Part of a small language model's weights.
Architecture: biases, tied embeddings.
MLP neurons of a small language model. Each row is named by its layer, matrix (up: input weights) and neuron, and shows model dimensions 48-143. Each number is 128 + 24 x the weight over its row's rms, rounded and kept within 0 to 255. Numbers have three digits each.
After each neuron's rows, "fires on" lists the tokens most often at its 100 highest values on Wikipedia text that the model never trained on.

L11.up549:126157156105108120089163182135076137082109127137094124110157105130107118120122113160086102127145151166146128142169106112136123167140147119103167165135144119130134081090131138083078145094135125120112173129123145120128150129107114141159143111080103154122142151101159126174135147050104105091
fires on: "in", " N", " P", "r", " ", "ris"

L9.up514:112120124107095092120135116072117123133136139169113181165135110142181101121073123098120131130087167152152143140122121120120097168143133147123148110107166129112126119127150169092093136132101144150102129125132127132098123142121141186160117159117148135128108142150135146099164102124119155128
fires on: ":", "E", "2", " E", "+", " ("

L10.up36:151133137103098142123157140108142104121121119140065116166176140103177132150102096142122137147103118186171150089094102138146139142149112096125099095084110126069144135109137128123093114141130171173091115121119173087106132112101133126083117121117156146125134113152123088131149096124140119136
fires on: " |", " (", ":"

L6.up552:114143141126135133110147130194132142115107124155132167106162128084188154127112102132096132154172123126099123133144145150132108135093134145134154139131119194100167140158097139126116118106110099130125141131122134133148068141091134104128158161126154135115152121143142158119104169105181106136
fires on: " D", " d", " C", " re", "D"

L5.up268:169111094094135147166193117142090105159123137172068122117146168144159132142124116158101119148133116096187128145156111134116139110115145109120156142164109124133139175125178129125124134133138134126146150123086092124124121152139109119184120131132073142114104119147150124144163113138089142132
fires on: "up", " F", "″N", "°", "op", "ut"

L8.up208:106120140131139104129135141129111131147181113125103153101134138113151125105097152152121133099154137152170141087131115138141135146092124130153145142137131096113159162110116146196125090117158117127112123133104131149148111079115101088072147158135172156075142149085072119155068150105094110141
fires on: ",", " of", "ile"

L6.up355:163144127108097102118139153110136158164130123097121152182139135074126128108116104138107121162092141116142115130125095138168127131061137137111099160111138114096117132179102150146131097132168131121159123159100105163173127118125138109148140115131138129147102177122093072153089145128119099148
fires on: " that", " of", " to"

L11.up328:125123102134107086116129122145131148162124144102111088161134107061086165104132118128119166140176138122108104142128112126154093150118123132111148122153092080165166176104135145098087138128106159103123146147079134108114121130113145076115117093125123146156119156116152077106108124130180113145
fires on: "em", "m", "an", "ur", " the"

L8.up323:083132197133089129115165115177117118133096142117136164138149117103158158116133118179114128107163140130138122141139115069120132077177127130175135142146128114130151097130088159159093087114127078107083105131096144127148111141091135172105133151103148117140148142102138118123137116093157111127
fires on: "p", "in", "ort", "ic", "b"

L3.up31:164109101112105150107122143100118107108093134147113089092117118107129138152123132138111088130148144089161177146167150077110175112150120132135157143122111153191090152162134115125144143087115121110124097161164138126129129181162145183150132110120128107160093161141138155108111156091102124134
fires on: " music", "pt", "oad", "ask", " Music", "iter"

L8.up198:131137115122095149121151173115095128163102129143112180115154076152081106139141106145063106078147128132121126108120108132148120124133123113113109117162143137120165108189163134069161156131102130104165131192095108096149114149147122101098119122120119141126155109155134130120121174143137158169
fires on: "1", " and", "p", " or", "re", " sc"

L2.up374:163153136195116090106133120098141062135106165107150081139115117139152074144109144131104138130119136121170160154160107098134124112096141145154115099151075136122134153118114128141146145086091141155113104112123121133132135144201169120089137129098120146122097133172121137097123150109141117070
fires on: "ies", "oad", "aces", "'t", "iter"

L8.up292:111206155150111132118145154156078131121133129144120140115133140106134129134140103116082118096134152121116107126145115110108068144142148134134109130138133151132118091106148122158132103102127097128130166114144096131133102187135134176146145130154169128118157086116131117168148145111158102116
fires on: " C", " N", " A"

L9.up95:190113108114086107129142133090134114165102116072119150126127096100110224135139173163137119141131147152100133142132109179153118152117109091151128118122120142141109178163147117132099152148127084127098149120108090129112113160115149099107132085091148149112161122167122127149104105120137130117
fires on: "u", "ing", "ur", "m", "un", "up"

L5.up164:181139118126119183127168119118106123159107136115135120081122175112119122168088139146076144157128142146123090170130132113135136114097100143102124153162113170145120109154126121083126144111159134154151146142139105113155100131139185137120137123104098142103100121105189150137122138116106107144
fires on: "ig", "up", "ing", "est", "av", "op"

L8.up48:116140141129090132112123142106115138115165096120113111112172139111110132119083168148120120160090139125110099130144124143121146146152120102140078131137152105132115121148147124133139149151125132131122124158087130136167145092117126087124168096132120136146135115111116138130077162157097088136
fires on: "or", " of", "y", "n", "er", "el"

L5.up533:135137151110153146112125190120157120153103153122080125182147142084106130078166159126079137155139127111130139140085134120126107148113168133123118087098106135116156120190131134120157113109123085127139130123105100118131116124118145086098124161105156140148137114101140079118130100123095174136
fires on: "c", " Sc", " disc", "isc", " sc", "sc"

L3.up382:136147124100114149098146143119146120129134131161089123153113095143115117153123138161091135137122143106112125115075121139146129093137172149084124072130138127132156146172149094113116130090143114099171139127115134125099134122170127147148117123086142143128206120116107088094115114110107145131
fires on: " sc", " Sc", "sc"

L10.up325:136124124111120134115116119116140136137173100127172125150129141110121134105178118140089074134181150120115153133111137139144125163081127095135108113114140119103120162166138155170116156133137126133108118083071116130127146125136132117124120076114138157113141156119127099120138105120129093115
fires on: "w", "n", "c", "ur", "u", "ent"

L8.up471:135141130083166110148154080134142172122152167103116144169162113124087133128120130158117141118097092095121147133166119115172158148104134181127128152124075070143079146158117094150127076121122156143124110151116103134150114097131129121173126158123138130165140125121118146092104164131100119153
fires on: " of", " in", " profess", " perform", " team", " with"

L6.up300:125146108128144120112110105078090129136152139098101116111098130140151112158114140152083148125125134165160107140128122101137145153107151130118111159120167153128148092167139141129123138148128129157118145157123173128132089129128151125157149073112098119124131113133133094134109125107103106157
fires on: "F", "up", "and", "av", " F"